MLP neurons of a small language model. Each row is named by its layer, matrix (up: input weights) and neuron, and shows model dimensions 16-207. Each number is 500 + 50 x the weight over its row's rms, rounded and kept within 0 to 999. Numbers have three digits each.
After each neuron's rows, "fires on" lists the tokens most often at its 100 highest values on Wikipedia text that the model never trained on; "fires after" lists the tokens most often just before its 100 highest values on Wikipedia text that the model never trained on.

L3.up400:501514462557479548549604567587487523505486500491491537575465564510529565530468546569495485485432448552429527526535500455500473495540493535444540555437540473385553537493477529390511587537471417569527540538453432489498422490618485538545484444455492573471463440544501515434562563472496395541497469494532557510534483540414447467543595408528508498491457530468536513425436521491409480456486460467364575507575503429611603503486449513422460494482500523536525476549527501532541480540470474441442487483458490509483542458469641490520569514527393468467533492558502621507566510514546473413
fires on: "t", "g", "al", "p", "se"
fires after: " a", " an", " the", "al"

L5.up611:505453530505487493491540495447555448419474457453441512535523437484456483486564569513458527489482550549547423501398502424454487525527434503524484463476551477504543471495528530475431541539558408487536525511507501500372481470526417553545449485471530512386465542516550474378455517422525491497523473474600545525492562571459603405475490509529522460505508434489486493595432350451514577495456451495450460579603581480487482553481434499530553527524394461539464450502516512487429564456431423493466445462408540433521443397486525530499557564492504417430518554315494460525502570438499528478
fires on: "s", "l"
fires after: "s", " App", "c", "es", "os"

L3.up734:435548558502564571522458567546472499518486477480460395447551451489453479474473383418519541552604478458552545592507434552634511473478595554492532426467475511376538558478475459583525490523511513418449544530558508528454477483548492438572463549511324478455461471500472447509514481393461579546543476545502572481471547482408478541508458539520533518368492476477573509567533534456513435519540555492501464543500572462499558519450465522493497436504554496509449508485481528523443495560515586498627516425468513450500512519549532489549462502538576519402484508470560423485546572536570470379
fires on: "ing", "ho", "in", "at", "ion"
fires after: "s", " S"

L3.up574:477486557482520480541484536533539593518508475614511507593553498498521438494515530531574514417547509572487410499540496550500569569526401449453421562558506525453429491397570474420464497521441511551438461536471486453440456438508601537572411556542468459490505511551466442554501476503511381542589572516511511529495561562525490429546550503512389531529494435548537417550471372461548413485528386509583593547495431514454568474428454513470427528558409462541527451545486499556453521397555549549479448462572494444542455444431512458461464449439611521543487436538488528463455539502510589502
fires on: "s", "n", "lan", "un", "l", "p"
fires after: " ", " ca", " de", "en", "la"

L3.up487:475573505510388527541545479453378455507449553474440515436347577488536535497579494510446547466475384498447537423580489552531552529478432476482484587536440531402515467528573465567496524542495472525444493614459467450548531399444495512473474552525522474401467482555464499494523533458525387554466413493501558518481549464476551520537506402394440519520497522492463539490452452542533482502419498538434445455462410485439455522509467462502415486412532539457516449528419457572597509496460548491514458439534499464519405503485534528503458495490503516511458510524538517543491575615563500478
fires on: " re", " as", " the", " A", " a", " Re"
fires after: " the", " to", " a", " an", "The"

L3.up660:464454529497611513372485515466534528517530487570567503504577473492507577351560497475575528431652525472561522426493509530517527474595462463498508584366516437473509442543470411539531484447450468481441490527501546489529559491474436462522506562510470517548438489458475508461525531518557509564572561607479490424558439483495459552432467452520496517484470526577481549472500566508475506524475462539482522476497458538500564522489481432517432495447491362556419484497528551502548496487556527533512467553587423497576513486557396486476494481545455521587528475511516493505475482532488443488
fires on: "us", "ul", "il", "round", "el", "um"
fires after: " V", "im", "oc", "ur", "vol", "op"

L3.up884:590455498581518567431511602476493474489414480508495473548465522457521558433489398502458427466545482504595477532574540409469567576516491463490543518511525513467441533510504419527537531545517562633545588544533540564490553506504492531532437549403550400453514568518590487400492460466476551502449629506564560492511475522499491507558456494475547489537579494530528463545475435505417455501437516452453423534499479434395500596426457568455533459562380407502531469531497546511515522557512533513523473512569574533472480514540488576469539468508516590490511587457640458476560601450494494420
fires on: "ci", "co", "im", "re", "cul", "ri"
fires after: " S", "s", "c", "ac"

L3.up598:433556417518564487478552491462477450446504482475438485563527480567486516588476501465466459454542474461534515518347494486433496544490493508581449508583549471565472510557464488514568534441498591511557470479449478485512443414545485477447537517467537459462501458570390479459484456452555497557557440504561465515452470529527468461515409497512421628515579405496546585363499490504529508505464540435450479552467523501499542441383458618550579599550492571560403475480507516457444506486529487545487482507528481425517411489484424546503437480464522461562498562550499448519445518506448439591
fires on: " a", " an", "born", "),", " 19"
fires after: " is", " was", " (", ",", "born"

L3.up886:463565515558400519500447532424516589555477467475531498559617504501533450592480466435504535453513453554539431532515430470506470516501506456560552561485566455535579451536476460442620473516597464693470515603437489441428460558456458453521579536598436523524417470486524473502490482441508554496450480474362500530395522472612418578526444394495526531517437529568428452390450476467418474520455512466548548489513504475521515494415530437542485536551442527485517493536560472433541501527543539538521529539489522557569504365549554556539501522544494455608581573510529547582520522473485435500
fires on: "n", "c", "d", "or", "ca", "oc"
fires after: " De", " de", " La", "c", "el", "bo"

L3.up210:535527483454506443522463473480536423560536524513531523575489420526412498410617499515487482560411547456555507555549527535459409468492448472525491414522457532384499485481567450476561436510447510448538580441478417430518514557562492481436516497488452540478503554523397472462548481520529457524412480484527534460518532508470507448484486520501488542577516502545507514529461508503591543497445558526566407583512442477501552607558406515384473518558548522523418634583419562498620590529634531438568487436567511456564550541471551536502485496505397522478403541471492501576460479475556484455
fires on: " 0", "air", "aff", "born", "ck", "ef"
fires after: " ", " |", " (", " \"", "-", "|"

L5.up561:474529504558549416454501528503492385487471546509517402484472476393463488462614589547437464444462446569489466421450432387621467549621591501517487405475593496484455426564509558462554495541598501510503538401476448576609542396559561515504524490410436480566494476506404523468426500543459446450503569517555522510541451513454512485514541402516562567492417442420580499390528477575494453486523531471508444433487509428506423493520495508445543454502518542547565482512471524519492494544507426535509571570508520470409444403530499471564473479494553627472473524459521443450490444509433426544
fires on: "u", "c", "p", "ma", "un"
fires after: "s", " dis", "man", " Cor", " Ar", "y"

L3.up433:436611363437451574574378512489440488510446463504482579518410527518488533491490555441546492449440551424500494491506493519541555545454511416483390519447669523534468558535520497485539500514450565566550562495546501452591526538537482527460516453504490512536479432492458562436525513481526390549518532582530483512563494480526478550436485506507573524569547592487434530498490479498466506465535607495511475495516496554519560517583416480571436534525511515491498609476446512511498512426475486473501487547462528432515524609424527495545501593507444464496466420399478482401464534512500530454
fires on: "l", "op", "g", "re", "or"
fires after: " re", " co", " ", "-", " un", " ("

L3.up405:392572473594469499471560409573559491443585578450465497471499523558506469409494365489567468554531484444573524527577490571523547508479475498463547453477531521543473569501526497470534540520434477421491513549584538535517558486523476478544443550478444558472533515576499485633460433471445441441596518478413515525472529432518558460495445413487482452400496474400619443474493358476555522584443497632454508531506510559494514550459500516616435450475455462521528588540549470453434542412396503579430487491527553496524440488496510505554562491483481474530535511400483563512493485490497462467
fires on: "s", "t", "z", "-", "ke"
fires after: " Ma", "li", " Li", " La", " Ca", " Mi"

L5.up180:592597514509485484416570505520481540591443417576535496580547439467475497544487460484547480480504543502529516504504491602511538427479580498476552453429539524518460488570371475480397500585561393480496535442612483449497499481466456483499382540520464481486507588544544450556554469493483553474443417586507582466508416499458487543457480522596514489552470482454512474552544469476443422450517512469434479491461479482445547501590427613506532513572526441545519557474431479616511578508538476522528534491532504573510487521469496600430504526590450489573548570507557520479404639546531533574
fires on: "ra", "ha", "as", "ac", "har", "s"
fires after: "s", " C", "S"

L3.up503:531434615488532432441541601478481453535529509516484563505493443448544495438487536529466536526514504471477417453536440450551513465516527532507546414534469416526566532502477498527424590590527476436422468393452630515553554397501469515537473425512591489463434463609525536472523568599555524492585454495455489523500523546471476571478545567443498471443543558481503541479448417507533434539501522538483518467519475461502443508576489476552516534485481477588409556484531448556476487531497412519569579517550426479533482604493541447496474454444520439443538505475527471522464503531502496416
fires on: " He", " It", "in", "ri"
fires after: ".", " C", " S", "c"

L3.up526:628523592521432511512547475457466574415436555524524513583510463536458460544491527532590442550451504526477449490487519529506371497511514532466510469532513530609490445419541484519571514424465512541593461419472491502372462558482443445572416594490580427493399469562547531516545530549549489473588500456576398533444540486477470536433578530548489527554506509524510454466509434500473484447497450495443498504517454487443455466536421472489468598548538519430512424448493537489516476535507492571456471506423558554551571471499432545452489410495524469479387552485519455535409458486472547476
fires on: "n", "y", "t", "x", "k", "r"
fires after: " ", "k"

L5.up679:496516527500472494468552588516562457428496483491550510537417451489558557519444486494460551446471481577370406543504447536583510620480478570505551466436551432523517408469481528487503525565525523536462424477496588511538498503470537500435549482518496497456573453494506568559487476525601482483498532447603492468513558449503419533541455411450362520469544465456537483405494464554494496500517551458436536493461430562511452513503411519470441503535534440407557587552433463462611478472523534542482458483445513594513514514515536423447482567490418400451428540538472533422534467473524476433
fires on: " ", "\"", "ly", "==", " =="
fires after: ".", "==", "Career", " most", " career"

L3.up322:497563447505352495394481372577527461530499508469426406569483463477492461533511414555506454527491509473484512488574555469500482431605434556515481511581485538549512415401407523398454489443453436448560464447408516448392485505450546599503580517507553476445584499532443473584533502454488453457399491535571487520486480539608452572429551512549539438540551437481502507388470492497569533409591495501493454486494454456518503466425518402560466450510526478409590515427474506474449500459512447468501478541476589446505472535475494535450474477517549480574476424522510500528499567490473583567
fires on: "-", "u", "ine", "al"
fires after: " Ch", " K", "ang", " B", "z", " Qu"

L3.up816:551452483514506529527526523385472461508518561492444530538682418532461459533560508540536517517492549447495411433498448549488494507538480522505539568589436492419515492545512459572519420563353432445583474531599483521505501431544394509541510447455537534438546448497470528468536463514469521450495441446459450516573494452504531489568524503568487386525469569548496591506494459518555443525435474498468493498495449448343510516479545610549502510476393442591421514492425551534436568543662494518525464478556484484483590455524563509465437496482538441573501531513506453551514523445508541443
fires on: " the", " as", "e"
fires after: ".", ",", " that", ";", ":"

L3.up448:471492446454465497472523469507610521401515463513488525486475512504418535389459461483453570560567526559567394586495474394497571480559436495506554434379539402596533486515545554524446551500487480509558455511531525486517579408488483580518494530453430522438475441542392461456486445442532509544486472555478498560455470505481618513462456528492475479480472440557467514470550389428496506491538486428471560451504478460504504488500556480444400616560553478532484401470477561517549541526435519473527504498463472557509540618533635446534570505521461491577454543519541536557612587544484505493
fires on: "s", "ide", "ance", "°"
fires after: "s", "d"

L3.up775:544483456374549415590522497566598539534563513502479581510544498474420482473502397495379452481541539423459536473600497517436417492526533523525553504486538520449589526415461466330476553476478494508527524421470519531563493565502509397420573611490571485524517426436471513632616520592552562449464520436483513502468520497531461526446453471428507531567527514644490494473555521530526554466456510469538555485530391521496420539399438506559487487504531599546512496538428513454450514449504534498459493476466484494435535590465527552519390505467521519537451499557497455489450468465461516504
fires on: "al", "y", "h", "n"
fires after: " ", " (", "-", "'"

L3.up947:432579455625597444504437406537590566478501436520530424432480522507480427428553480520566451491480553544539581518520565420496573416503476512445432469480482459500502489533479467442596453488462489478491537447456469495411499463519472551612457555481463481526520498519564476571511584474459410508486494552464478472510488618591447427495537514398490435565609484481533497503487407501469547538458566450546455457468513551599547519557498554584488425493521465449452537519668435589461459502524374531504515459521482435451509528485502447471455573509453511478493505489454512464581568567539512442
fires on: "en", "-", "l", "ur", "a"
fires after: " co", " Co", " c", "ck"

L3.up946:491413456513500510434532423475553557437480480538574528493498569463564450574417486501530537481544453540550452502479557465559487550554480522544489430382523571563495513588516428509554576570527527525491408498497542450501518484526533431469480513561494544460439460458548435410492496527531528489459451489516486441533469464594461513435617466514525566492521527534415498506486433568447554519549499408568510520483467455509471502526523539483380586497449527426463403508470468503554438519557530448536579558432434497452563491450472584492508497477597412572481496575427481572558559525579550441
fires on: "el", "ci", "ell", "ven", "r"
fires after: "s", "n", "cc", "C", " C"

L3.up424:544491488516432532577551479535504574447520476413522512574481416458468453410536503488443518591502449567494399528454488497439437588528546513575489555497533556521476446445545450430536407496520416466497484584570592518401468489432471509543407457458506519518457469595518427438445485540556564402492546541605516485518467621474600560509511470490522435481490406531532554550522421450511545548518516480607510441461410434498527546421517429418440422566544534522471478485493442571553574378609483486600460490535443547545443520462502561439507507435480495485515600428562484491445533539524460489
fires on: "an", "s", "au", "tic", "u", "x"
fires after: "s", "is", "lo"

L3.up78:434559500501480424499590553516485521460549534517495407461526475465478463506432581433462441504558596447549470538560492466631557477501628540461536471462500535529410490565496384369499515472653502447510501484518470423453496610629518442510410521422441473538497515455505550548518408555438472547558544496492560520510521413474519484519491490514454497508502457478434476466524401464560605442464493461451399532430508483486530461478511605470532441641450491419515449432533431478503568525662450555492468476503467508412491492545549453479540577494554520474433525489451443552474519559533515504
fires on: "in", "ur", "ra", "ad", "na"
fires after: "s", "D", " gr", " cl", " C", " Go"

L3.up193:582507476648492460470454468474536504476486462518404535454482494471467374509531440470409597421505448584462502464511536602453507439563439490511515651522472539458425424538500473485420375442366520475457519603542552490530514521430544474520568517455501480512553384424459583464471569534485598511425481434500565394441589519547606503589543482505521521481471587559513467523543481530446524534493453526432480493499557446404453487558485427480492477529493459501448518470467512544554467406505496523505534460498538461488439494509495514547579491544478470541496492515450470573496496496505487569
fires on: " the", " ", " he", " a"
fires after: " that", ",", " said", " where", " when"

L3.up546:450431534432530478427497576525575429567499544432540465550433451461558510550494424453430512455603515456547482509443439463441530506440467496523559456511465526594643505489507512399506483538482472575465403463460553415491398534437556449486521410495499464441494515499496468462516503561478452515448508496451489474444498486479594570479495537520522497553536469570571478499517439529548515443541540575469557536477390557532546531464432505502532392461386549603508510533437450532424525457544549510494625455480506560526476567504443550481431474487514540461526499427471528433528537513522512543
fires on: "c", "p", " in", " cover", " /"
fires after: "-", "vo", " (", "/", " Ra", " "

L3.up183:559506414495511478442451449464494414554551557456541499461547479484512555522430470558436557440485605501589518458508539471446426537406422442500498558512478424554478455454503503573506466546540421482585477521522518528573474498565508525540481462499510495524613473592443586439538482500524519459539540499499445486575463534493549510531510488505473455529533482473577569553488467582558516483518482558515475476582428544543554555608569468601535432490484462491509544532490557481445517516548550522534474463489488465501443470466620505638485515499479493547449480560491496560471419513515438443
fires on: "\n", "ru", "ke", "to"
fires after: " =", " T", "\n", "t", " O"

L5.up73:573524484524530486476499556572486568470474494494457550497479570530538460442454502519489491574505481415505509569492525497438508455515494524532472449490426474509537542455485511479471441547527484449512526501423513515525509444472540487556582506488374569420536544503565494486426506463480497527480585415547551464530524449481600387553507429492492478533472619619459441540492466506565442465502445590500491478528468491581524461397491644524533531545459415471422521433453524526448528516538672553562409490418498536520453578451488463579530554571465473487486500422424524475531491500535384458
fires on: "man", "ban", "an", "on", "les"
fires after: " ", " the", " f", " mi", " re"

L3.up26:546518571479471486444484510429481541526436498587491441525468497544480473546454470524497541444468598499533444527637506506551575528500557443494489557591474544395459537544502533526580485541435529524367507511557521389490503473479519456520419544512556560461564463523520480474575496486526451485541355553540546497569456458472426453484457544460464475528570451442540539439546571555492429493454473548496490482489538557558447525467439631471559485585501441480465506468464525564614583605456532500456462450490507494519520427440609508498413504505536587433528582460564470520393496458522536446
fires on: " La", "a", " In", "ju"
fires after: " ", " the", "L", "M", " and"

L5.up431:432502529493562442468518520517458609500512501497604494514447483593385509535505456479498524485490505479553525469496456383490459554546496504543461566659485480479485431542567446567500538517435492536453503517454463553483510452586561486446502499422413540554503480453487601446503494548592473531397469467470559509540461484537477503436454464580536511575460493487478474394440473505516593439440434557547507544418555529412513582526455411507556572476485445406479517559530463397510503548518433457584495473536481501476380467467514496450426474549510508562501527495415505517409547485458447536
fires on: " K", " B", " M", " D", "k", " |"
fires after: " |", " Mar", "|", "-"

L5.up269:534500491464411513452533580541540563531536525368438549549449543483416470433445485533484518590547485456526513518540533456487540451442535502566517512484454514495598526470527416502559468493447570471542477542431479536445508388508526590548562462579515442444526503533482536484523436507518420499493431449454529491521513674500511520473463321526483491483515445600429506544586443541535547436411448499534473512436445454514572533450563521479567576474576472626510352458557466529599529562491454511495441518428498493472498506565475525434527547488541531549522533445499485515505440582534547498
fires on: "s", "P", "board", " Di"
fires after: "'", "an", "s", " Jo", "ill", "H"

L3.up512:458458502468499478475537522544432464448502503537490527562413522497444464410527486450488515564478429509482485521613525544540485437469405501445486504387506562521508491543465509458553487489454526487496529499481381425526454492512624558485380629544554562473500527553510511476594480511506468532550574503555559483509374513477492489487516467421527470487490478525491554495467486505575496520514483473615505452423524506496570541498464466550467524430507499467480479374532407563609546452506573542460533384596540504543484577489547504518507536497426534490559460598459529570558538374417540507
fires on: "is", "es", "e", "s", "ed", "se"
fires after: "s", " Pa", " pa", "che"

L3.up36:568492502573529500398527507480605508429452388530439537439538480519509473481523486388440517495433494459505541548448467431509494540470494525481479474381482486477530444507522514425548491594423446492579446486504480505465700586473574556496450483474523361493506473588489510521503494483490494613500434492469546504560537393445462539473513478463523561483469551549558590565486440519576580497526519455480522536506577488424550470607467415420494423438503519487512540519541444535571562473484565480526509494538433543521574498487562563542544623507490527491479560566529486531549504503463432437
fires on: "s", "ch", "o", "er", "c"
fires after: "s", " As", "is", "les", "es"

L3.up92:544445527418473510453486452500531466473420518476414535602470559507444562501510512543464525503533561483469414548516477488513505513492549517502548469563444539364524370459546488398555580546443555500496508528539510512514400529554520501460392601454582392499562527468506534540481442421504386445524509437442492518532498471517552458543482501463472530531475497509522481483449408472560587557493513503496440568482572517575472462526417478504504520572500505442543504462453493506513485568407497479467482451500508503509550433499397453573573471567525558492526546522576540468504523400522455487
fires on: "t", "s", "k", "n"
fires after: " ", " \""

L3.up643:450512519457413413549414528498573510560477543529514526529570500551498488459545521485452424520467473512536406403501486477464552534454457504555521464539555427492513538549583506407507604514496534626560387510494480526582598424470503473525461622431612539468499459594485560461461479443419483406573563490469488517577464588455478556579477499559521509502402455594565482522527484469531443488480487456500464585437521508516550473430526529424448592496569483467449412550532372497551535485412459492460553513535413441505479419496592469535467476581498407532521482395424492538499466545530533531
fires on: "n", ")", "b", ":"
fires after: " ", "en", " An", " m", "n"

L3.up184:475478554471479441505323580526519452493376421459493471516525622495493532509534392396530462514535481631565451474507539434470529467512452598502554432458484501499496485524509462487484459526473590477537518534477524573472497611602535518498488533523532485513522496504498537472447522442495476600489543475492452387635540452503479584536498532549526535453502591500435438543488436503475449494465504476516502504516428487432578452487494543548508505510432506526493480454471436455469540507542413487601570426452527505477464513416624436552534506564447595462475466478508476563495509534409584509
fires on: "en", "es", "our", " well", "ur"
fires after: "s", " as", " C"

L3.up676:411522539545477446454480555508528488519556425477499534472475513508543492457451517420539613492599528447502522470472524531535455518570505550609544485441469548509556548553441491464538471463504497570491545551533672500525473564406468573645548473501413520556541473470434570503480577423489485488495572505528523400474577546469563541387602512568494439451540521414413470483642463462490521537470500428506482523480543549496472438476485484493484487454528489476504521467572491521520471505479499492675444467457493520480446585508499525446534565497527520458446549487543570474482516453421573494
fires on: "ver", "ed", "p", " well", "y"
fires after: "s", " re", " as", " full", "co", "ni"

L3.up232:447485518489527519507501547469517456608511506448510518532497514597487522572482557363521529505415401469430573483430606570567550451481544490429450572469476545525559478471526502495557487488532477415517514520574538512542569477375548485447496443559527444505514508601533479509494498561481467473477552418465402476504477500483445443577494459472352530499412552475484522521542518459469426456481502473430508450523532436508436579507569545394516474513503455467398562507540608488542498552526443536497512549436449416522532447512469525553480485484504565490571430431503564479507468427599487499
fires on: "ver", "o", " ", "our", "After", "tor"
fires after: " a", "\n", "b", " Go", " his", " O"

L5.up422:544495456428565619461356406486482545542485524526411476423549518494423495481510505466525482505491496430582559620529506435574459533459556526447546499518461405580445417519528521493484457488509550484468503525484539549506463468521618477553474536510470506425538435501420488530426531363480498543551537414512521568525490475556557537467446411494527525559481512490503539508588468521578542493480446492558462495601490428485468542464481576533532501507397530366537494524559402550465416505566535496466489513517491575566450504501535547429521575557496501445534466464468542562419569481496458516
fires on: "b", "s", "z", "ak", "ip", "f"
fires after: " we", " I", " We", "re", " Su", " O"

L5.up287:517494439470528385584518557495509571468459430600477473498539461552500482507435511480502416456551580473412543441438413456456499514471444502455448502422517469519446451488564416507562508483455466514461526503531477535529449497528440546476411451566563455511495529378484557512530465534581475504469523535556555589471525653483498552492517449493474465454526536482495431555510472473473539482567524471438479421539373508405483591452500523444532548487534492482473645518440508486511550533567580473527524602478434470506492605504500445508476489529443554583444556532542545370481486491511538447
fires on: " ", " a", "\"", ")"
fires after: ".", " |", " from"

L3.up898:512503465495571464518454445543543587466535469472389552485477519483473554478527488503487411477406481453513478567492495463575461549471530450439508552475643511515442502575562503480504517519424421560516584506530521536443594421509554568477549468491506463497496483588542499471504453596554497571515457464489507536509517539505488529507483526416539482502571509533445530517527443433499467483579556508505519597451539554461505471451567603460441435550479562551472591515517500463621499436559473536472512533523493505436462548520518481469465596515553612479508493398423496599456454431501548482
fires on: "en", "e", "op", "re"
fires after: " ", "-"

L3.up425:535516546520425469534422506444483546490482591451482458405525568480415456531509525493491513499428505402543491398481504547536441429428524441401482518468525536530468401395534445596559544511426517548517512566551482494430416461460535604527576442556585368512482453487481578538419508462445519588452564469526497529408506467526501488489467497569437523490480562506478432457574562556468517485449471641585518519445459477415524496567464430519525439578537508520434486498506490608549523477641500464499530446484580504576509425524505470542514418483505549600550467568544557493430482610506542499
fires on: "y", "t", "ver", "n", "ge"
fires after: " You", "we", " Da", " Ho", "k", "H"

L3.up494:553562461489386495514569482430471519481505531516512475549541470536491622501463472533464580448491615481504471620479554522534480499478437480533488544449581608396542464432450376434565511482503473557499449513548435422634482514575574492533457455495550376455531483511439489488480495543446547528518559528552371564509482498557502445446453601571466559449522505535482473547492471473460530526448458516503553528517509485504489545533493558510548495506426482575467472534441540538561479447565446457533486406561421450456425444435421562534440529649521405607486531489444471458441477468566408511
fires on: "ru", " other", "se", "the", "ow", " first"
fires after: " T", "k", " –", " and", "t", "n"

L3.up832:494530511588527522481468464502503450436609511627535390551471540535495463521498486521510470445492570451565575465541570443552519477499513552521484466497524497543435562426441411504523454552465507442404476485466489505446521609499465507519606534492563513584473563527477466516483466503491575377556460504343503462468520483508529502519521416578481526382422503539451477486452470558431448513503507516480447491512491588518524536489472629412458524438439464460459529451574590573516383429488439539493416456480514504466437620430419445545509510491529490549443465407500541528556465552500529468
fires on: "wa", " 0", "-", "man", "ten"
fires after: " |", "al", "ft", "s", " co", " Co"

L3.up76:424555448475470463556467448479469455470540495494477357471554475591472506593466537587517629490545567426556518473535512541497493465574460584538525426469499459551493469546491484439478455461542444492460559463511446540579508483483501523512526636562551567447526473467504496444488442559506559471504504549593580448499533503595447545446444525603438525464455533543465542438575526495439481430443603517498539581495512575512561496458474498598595577478572552438498453461426480588449467525527469468506436461461541408546459509464506498479439390516587480520544496490475482534543476431558473502
fires on: "\n", " not"
fires after: " |", " was", ";", " is", ","

L5.up278:495487458510432483539602473477522507475436448435453444487535583517510506536453545380500442499456533502500466580408515564498467439498564512431460484572499510584458439479513452510539587561566475430513431453526479358521437469457456447583536443492538537423531448594508463488469555422499606508411426470604535470473541536503575521464489457517423533463488473445480490471543533477428494480529531465516526564417477476496457549482488445486477412544474516445564449432478454497540684467532504532490474532458563482502471547493473478494454488502559504469485578512533437505446514574482543518
fires on: "ad", " Th", "th", "er", "lu", ":"
fires after: " ", ".", " un", " In", "f"

L5.up345:561481517509500417462549587402530578544438503459544440488457459521472495493507400503448489561475568492546427438528557542496526571524507487545485497512532516489467450458531516536527436476475521560417511503506486442473503438559472483564484590566461398559480540531497511577460516488504481489487392473466494431522460565538399477521546471407510501571484549511440542458524505470614559489545504557502481510541529505540579415582483485494503484451501497342542598505405512474460560553493496496550557480450511455559501509538402489587509589396466508408498472520519491430457440478522425476
fires on: " K", " Da", "D", " An", " Jo", " Ben"
fires after: " |", "|", "\n", "-", "S", " President"

L3.up539:479552554524506593469496497502481478553557476492445443528470511498488488546410402532489590582502560640525558578450572563516509418543530518572425556477437562499465559435452452497449512507430519530459384578523539501467479543491511485532554488427441412439400541556456538431541488511476535478544537610483530517613495486466537574555519457484562418467470466467533436506492495610476387563484455449385529475505520490568455537404435499486522393534526471518505492455458469582511529485462574548484555535542544460463433503461521498623582414515490484514470472457522486442515529513517653407
fires on: "ion", "ci", "cul", "au", "ment"
fires after: "s", " So", " S"

L5.up140:599501430395511546487540468535509549488487499458352489505438484449549526545541473484386424418415453508476593452440500476454462519504469466538562432393505548444460570529511431539503525507493476534601476414440519551549497438445465472399471499509557454486509525508528534492538545587557476507516486498462469425501434498504558556461473483524410492459612494463557512458502534443561577422524471494458426495502454531439536464594545465559532538470465518532497556452447582424517565544516568483558470550538485466493429471564527585421491562499393446522486500540554424441473485470534385560
fires on: "al", "se", "h", "ur", "ber", "l"
fires after: " ", "-", "im", " un", "um"